MLP neurons of a small language model. Each row is named by its layer, matrix (up: input weights) and neuron, and shows model dimensions 32-159. Each number is 50 + 12 x the weight over its row's rms, rounded and kept within 0 to 99.
After each neuron's rows, "fires after" lists the tokens most often just before its 100 highest values on Wikipedia text that the model never trained on.

L4.up307:54 42 70 64 52 49 27 41 35 42 49 44 52 67 61 60 45 34 46 33 75 45 39 39 46 36 48 40 54 51 62 34 34 44 40 25 62 36 53 73 45 51 32 49 69 33 36 65 54 53 43 61 37 40 59 29 32 88 50 57 71 39 45 55 42 63 51 52 33 59 50 36 53 29 42 45 76 57 53 55 42 66 48 41 51 56 62 35 57 38 50 50 55 32 37 36 58 34 66 70 54 33 49 55 61 59 61 44 27 52 41 55 49 64 61 35 42 35 68 40 47 45 51 54 50 45 38 47
fires after: "th", "H", "T", "S", "D"

L6.up379:55 71 50 50 69 53 33 79 47 66 67 26 49 67 44 62 44 50 49 71 47 46 35 57 41 73 46 36 61 56 47 37 62 55 21 66 36 66 44 63 47 48 61 49 45 60 54 47 47 53 54 65 63 46 63 52 56 37 45 53 54 42 44 66 61 65 38 25 51 34 48 47 79 52 52 57 44 62 55 62 44 60 55 63 61 40 63 67 43 56 59 61 70 51 65 53 52 39 56 66 58 65 43 53 52 24 48 43 68 49 69 65 62 43 26 58 31 47 34 57 27 38 42 54 41 49 51 46
fires after: "l", "L", "r", "el", "il"

L8.up741:52 51 38 51 28 63 53 40 65 25 39 34 45 46 37 66 58 59 42 51 51 53 55 32 36 40 51 47 32 42 42 45 63 24 72 44 63 34 51 42 56 45 41 39 55 44 45 39 33 46 33 33 65 52 52 34 42 48 43 51 59 54 62 54 51 42 39 38 76 62 37 61 56 42 37 36 59 87 41 53 50 43 63 61 42 53 29 45 24 38 75 45 37 42 51 62 65 52 43 40 32 48 44 55 56 47 51 41 24 46 64 71 53 63 66 38 40 55 51 58 39 39 48 37 56 44 42 65
fires after: "f", "t", "z", "h", "ard", "T"

L7.up475:38 42 60 20 42 30 33 39 47 59 47 42 49 44 44 57 44 63 46 44 63 43 56 46 43 37 41 32 44 52 42 50 39 51 43 35 46 31 51 42 49 56 78 39 33 38 61 63 54 57 41 68 41 54 59 45 52 57 49 31 56 50 43 42 40 34 47 45 34 34 72 58 50 42 30 43 47 77 48 47 35 67 35 52 69 52 52 60 43 42 51 35 63 53 45 45 40 47 62 79 33 39 29 48 71 53 52 40 50 49 46 42 35 44 54 28 62 62 64 68 35 22 66 71 25 61 44 46
fires after: "s", "S", "-", "os", "se", "m "

L7.up698:54 39 42 18 52 57 49 50 73 41 42 47 55 43 50 38 39 35 46 39 45 68 42 66 54 48 50 44 47 60 48 31 46 47 65 38 48 41 51 29 63 39 40 32 41 52 47 43 47 61 69 76 42 54 45 53 35 68 49 41 70 42 25 46 70 41 59 48 40 38 56 63 51 40 52 57 60 65 69 59 47 64 46 56 34 70 21 51 49 36 56 41 66 45 34 29 50 49 40 63 62 41 66 57 72 56 63 58 52 43 67 57 56 62 40 37 83 70 39 51 43 60 42 78 39 47 58 57
fires after: "S", "s", "as", "i", "am"

L7.up716:47 53 38 57 43 46 72 49 54 57 54 45 47 61 56 53 63 54 51 63 55 64 59 49 48 44 38 40 50 58 31 64 33 73 61 62 52 17 36 56 50 73 53 30 44 40 51 42 50 54 42 37 59 44 28 58 60 52 55 65 67 64 38 37 55 57 68 30 50 67 58 61 53 43 35 62 54 33 36 49 65 45 46 31 49 43 71 57 28 68 74 56 60 43 49 46 39 50 77 59 33 47 45 52 66 36 50 32 39 44 41 30 27 54 50 62 49 74 58 44 50 58 66 56 56 59 64 41
fires after: "u", "ch", "l", "le", "ol", "ur"

L9.up21:54 57 27 47 71 29 61 57 55 26 39 47 33 58 47 34 50 78 54 47 45 35 59 40 73 47 44 41 19 47 35 31 46 51 53 57 51 60 36 52 57 53 69 33 84 45 51 55 72 58 40 46 50 52 51 48 67 42 34 58 46 70 46 59 34 41 27 36 43 62 47 35 59 22 38 56 55 75 43 40 31 34 59 54 49 44 30 37 39 49 60 62 49 30 54 60 81 34 59 52 54 58 43 25 55 41 59 39 44 54 51 67 39 51 46 40 48 50 60 28 45 31 44 49 49 50 38 64
fires after: "h", "ar", "er", "sh", "n", "z"

L3.up489:56 17 38 60 43 54 49 46 95 63 56 51 72 59 48 61 46 44 55 45 42 51 56 51 60 55 49 53 44 47 39 51 62 57 65 19 46 35 58 53 53 50 58 35 46 34 61 39 40 54 43 40 41 37 60 55 59 53 47 35 59 52 46 56 49 41 51 25 30 54 44 55 70 52 52 62 45 34 58 52 19 44 27 52 66 66 36 65 62 59 69 45 51 53 35 59 69 36 53 27 37 45 40 71 75 49 49 48 32 46 46 54 52 70 55 43 66 39 55 36 47 58 51 58 52 55 63 43
fires after: "d", "re", "und", "D", "s", "in"

L11.up706:54 50 46 49 49 52 61 43 65 47 56 64 54 43 36 35 28 58 66 59 64 57 50 74 36 35 62 52 42 63 67 63 44 62 74 48 54 67 43 52 56 30 58 25 36 38 55 55 58 43 43 68 54 57 52 42 69 31 62 61 43 59 65 33 60 48 20 48 55 58 47 36 53 56 43 33 34 62 52 39 28 52 28 71 55 47 56 76 58 54 55 43 84 60 20 56 34 52 47 64 59 52 55 58 39 48 41 45 40 67 54 42 47 39 63 31 37 61 31 51 40 49 38 43 43 48 25 53
fires after: "f", "an", "F", "un", "ol"

L8.up588:36 66 42 45 55 59 74 60 44 48 54 57 74 61 47 47 33 45 51 45 50 57 61 52 53 44 64 33 60 52 22 61 50 54 53 50 52 41 27 44 41 63 44 35 62 49 40 59 55 44 44 43 43 47 41 40 39 63 36 53 45 54 52 42 71 38 75 51 62 59 41 72 51 34 61 55 49 39 45 31 63 39 38 59 52 56 66 76 49 36 48 33 48 60 42 66 39 71 56 43 48 48 63 71 37 52 79 36 49 41 68 53 34 28 58 38 58 38 64 41 42 53 51 40 67 58 51 33
fires after: "ur", "ow", "p", "ul", "u"

L3.up261:72 52 41 35 46 64 25 45 62 45 58 56 61 47 49 40 54 48 37 27 75 37 48 52 55 68 69 19 35 63 24 56 25 62 52 51 25 43 65 66 56 24 56 56 55 37 70 33 39 31 25 35 45 54 54 39 49 49 75 29 37 30 42 52 40 64 27 61 63 42 62 48 43 68 48 60 39 70 63 43 49 56 36 64 50 28 58 65 55 40 58 45 47 55 56 55 60 40 60 53 67 41 47 71 55 42 35 43 37 60 54 42 45 39 60 52 55 51 48 71 29 28 62 65 38 62 45 53
fires after: "l", "u", "L", "S", "s", "ol"

L4.up284:56 29 41 43 67 37 54 34 47 58 53 50 61 58 27 54 57 54 54 63 54 59 42 40 52 25 46 44 34 50 47 33 52 64 44 31 49 65 62 48 52 61 59 46 58 57 37 42 57 34 50 42 61 39 51 45 46 43 45 67 25 57 47 68 61 55 44 44 66 57 42 21 50 36 55 53 67 51 60 66 44 32 80 22 62 41 43 58 46 47 69 52 62 59 44 44 67 57 59 53 69 48 66 57 52 60 57 43 48 53 62 75 41 82 69 36 49 71 35 62 62 58 29 48 52 39 59 41
fires after: "is ", "s", ", ", "was ", ") ", "c"

L7.up335:51 66 57 44 47 44 46 54 84 56 36 47 43 53 66 62 61 46 36 64 40 53 61 64 44 37 60 43 53 63 45 43 34 45 22 56 35 53 54 61 51 34 72 36 59 75 65 73 65 60 45 32 45 39 39 63 25 48 61 45 55 34 52 37 39 62 80 69 13 39 57 46 56 46 58 56 59 49 56 39 53 69 33 54 70 55 57 30 51 58 44 48 42 50 62 56 44 43 49 46 43 57 54 42 64 59 42 49 55 45 53 46 45 48 55 63 56 60 46 73 36 47 51 48 46 35 41 49
fires after: "t", "e", "at", "it", "el", "is"

L3.up378:46 58 50 45 48 50 49 48 31 33 49 46 45 52 56 43 42 39 65 69 46 46 57 52 65 21 64 20 58 59 79 32 37 45 47 32 62 46 51 53 40 54 43 61 54 63 40 49 47 74 34 58 62 60 32 69 32 60 60 42 66 32 55 46 39 49 43 46 16 48 37 45 49 40 43 62 58 52 69 44 54 54 50 33 60 37 49 36 39 64 37 48 60 52 64 54 66 41 60 59 41 54 49 34 64 43 59 40 66 32 52 49 34 54 72 51 32 45 39 59 60 60 59 28 46 40 48 55
fires after: "h", "d", "th", "e", "H", "t"

L4.up717:51 66 44 55 22 57 46 49 50 57 53 43 45 40 39 59 62 45 68 25 33 51 52 51 57 25 32 34 49 52 66 58 38 41 44 43 38 66 59 49 53 69 44 29 36 60 47 59 45 69 34 78 37 51 45 49 25 68 60 55 55 36 65 57 29 52 52 40 48 73 55 20 35 41 38 46 61 34 51 63 64 57 39 34 52 43 43 40 40 45 54 73 55 45 60 60 45 66 73 57 24 50 60 28 49 65 61 57 51 41 50 32 70 27 44 43 28 47 66 41 52 43 38 37 19 49 39 49
fires after: "th", "at", "w", "I", "h"

L9.up386:43 42 44 39 45 55 57 43 61 43 55 52 53 38 70 65 61 44 46 59 46 43 51 66 40 34 58 44 58 42 57 36 49 58 41 36 55 47 52 58 20 48 64 33 29 67 33 45 69 54 26 42 63 33 50 73 43 56 26 52 66 37 56 67 51 53 35 43 38 35 62 39 25 47 32 43 43 40 43 48 62 54 47 46 44 67 27 40 55 63 50 52 59 16 64 56 63 44 51 60 49 30 52 37 30 47 56 70 33 40 67 35 45 62 49 66 34 68 60 64 51 55 53 43 44 49 69 56
fires after: "h", "b", "ar", "Y", "H", "el"

L6.up248:50 36 51 43 54 52 48 64 38 61 56 65 41 73 46 32 58 32 63 53 61 34 61 52 41 40 46 59 40 39 41 68 40 55 74 39 68 34 64 19 54 38 54 60 31 49 60 41 48 40 47 45 43 63 62 54 72 29 55 68 60 67 55 23 54 47 50 45 40 30 43 42 53 48 49 41 35 51 43 48 39 32 46 41 61 37 49 72 72 55 53 50 54 61 44 39 35 48 60 53 36 44 27 44 50 38 64 35 46 55 37 58 37 42 51 33 45 59 50 65 38 47 37 70 47 48 32 66
fires after: "W", "F", "f", "L", "ex", "w"

L2.up308:40 69 72 32 70 48 31 52 41 51 29 35 56 60 44 49 55 49 48 68 56 54 68 34 69 41 44 68 50 57 50 54 28 50 37 42 40 52 43 49 56 58 49 72 62 50 55 62 65 65 41 63 37 52 62 54 48 46 50 25 50 45 51 44 24 41 37 44 58 50 59 48 41 40 64 41 65 62 36 50 48 59 31 59 78 62 42 46 37 37 46 36 67 60 55 62 30 37 51 38 61 36 63 46 39 48 45 43 40 68 28 35 55 48 41 43 51 36 32 46 48 56 53 57 50 77 44 49
fires after: "os", "is", "us", "or", "se"

L3.up88:51 57 52 37 53 44 55 65 55 66 74 55 62 64 46 29 63 20 48 49 54 34 51 91 40 41 53 45 60 56 52 31 54 40 40 62 29 47 47 74 40 50 44 22 53 44 43 62 35 70 48 24 69 55 46 60 50 66 56 47 39 33 49 44 54 59 41 56 58 57 42 50 69 69 35 52 47 45 32 68 57 53 26 51 59 36 58 56 32 61 48 50 54 33 29 62 41 44 58 52 69 57 61 43 54 73 45 45 64 46 63 57 59 62 43 53 31 67 33 59 34 34 48 30 45 38 62 42
fires after: "L", "a", "l", "N"

L3.up395:39 40 47 43 41 51 53 60 78 50 60 44 55 54 44 31 39 71 41 50 58 62 58 43 59 65 72 33 46 46 37 50 46 54 68 53 54 32 16 54 58 52 57 42 42 67 51 58 42 41 47 66 23 55 51 59 62 52 54 37 43 63 59 26 48 58 58 39 35 63 62 59 59 63 36 49 37 84 36 50 57 53 56 36 45 48 76 60 68 42 63 35 46 74 60 64 59 68 40 55 54 75 36 59 41 66 66 61 57 40 60 53 58 28 46 41 57 49 51 30 31 28 62 35 27 44 61 61
fires after: "g", "p", "re", "qu", "u", "bu"

L4.up459:44 46 40 48 50 48 51 55 65 35 51 58 40 33 58 44 35 69 49 54 46 57 58 41 51 39 38 67 44 56 44 35 45 65 45 53 56 68 71 59 53 56 47 41 64 73 49 37 53 48 62 28 50 36 59 38 61 54 58 54 30 46 25 84 61 59 51 38 50 31 64 50 41 70 66 67 48 54 47 55 48 33 85 54 62 39 52 45 35 59 45 75 50 60 46 49 49 36 57 61 56 52 61 58 65 67 62 72 77 55 55 63 41 41 35 56 46 42 36 43 76 49 45 68 55 35 59 31
fires after: "is ", "tim", "was ", "one ", ") ", "–"

L7.up102:52 34 48 51 63 58 51 51 66 56 69 24 61 54 44 59 47 39 74 62 39 80 65 55 49 62 39 50 78 59 51 62 65 40 37 45 23 30 51 33 42 67 35 57 37 38 59 37 16 68 72 39 31 36 56 56 48 53 43 37 52 59 45 54 40 45 34 34 36 34 49 33 60 33 27 62 61 68 41 29 48 36 51 62 49 56 52 58 40 48 53 56 40 43 66 62 55 58 51 49 43 64 58 64 59 57 66 60 30 55 40 34 49 66 54 41 54 47 53 36 36 48 65 43 62 86 58 54
fires after: "d", "il", "as", "ak", "und", "os"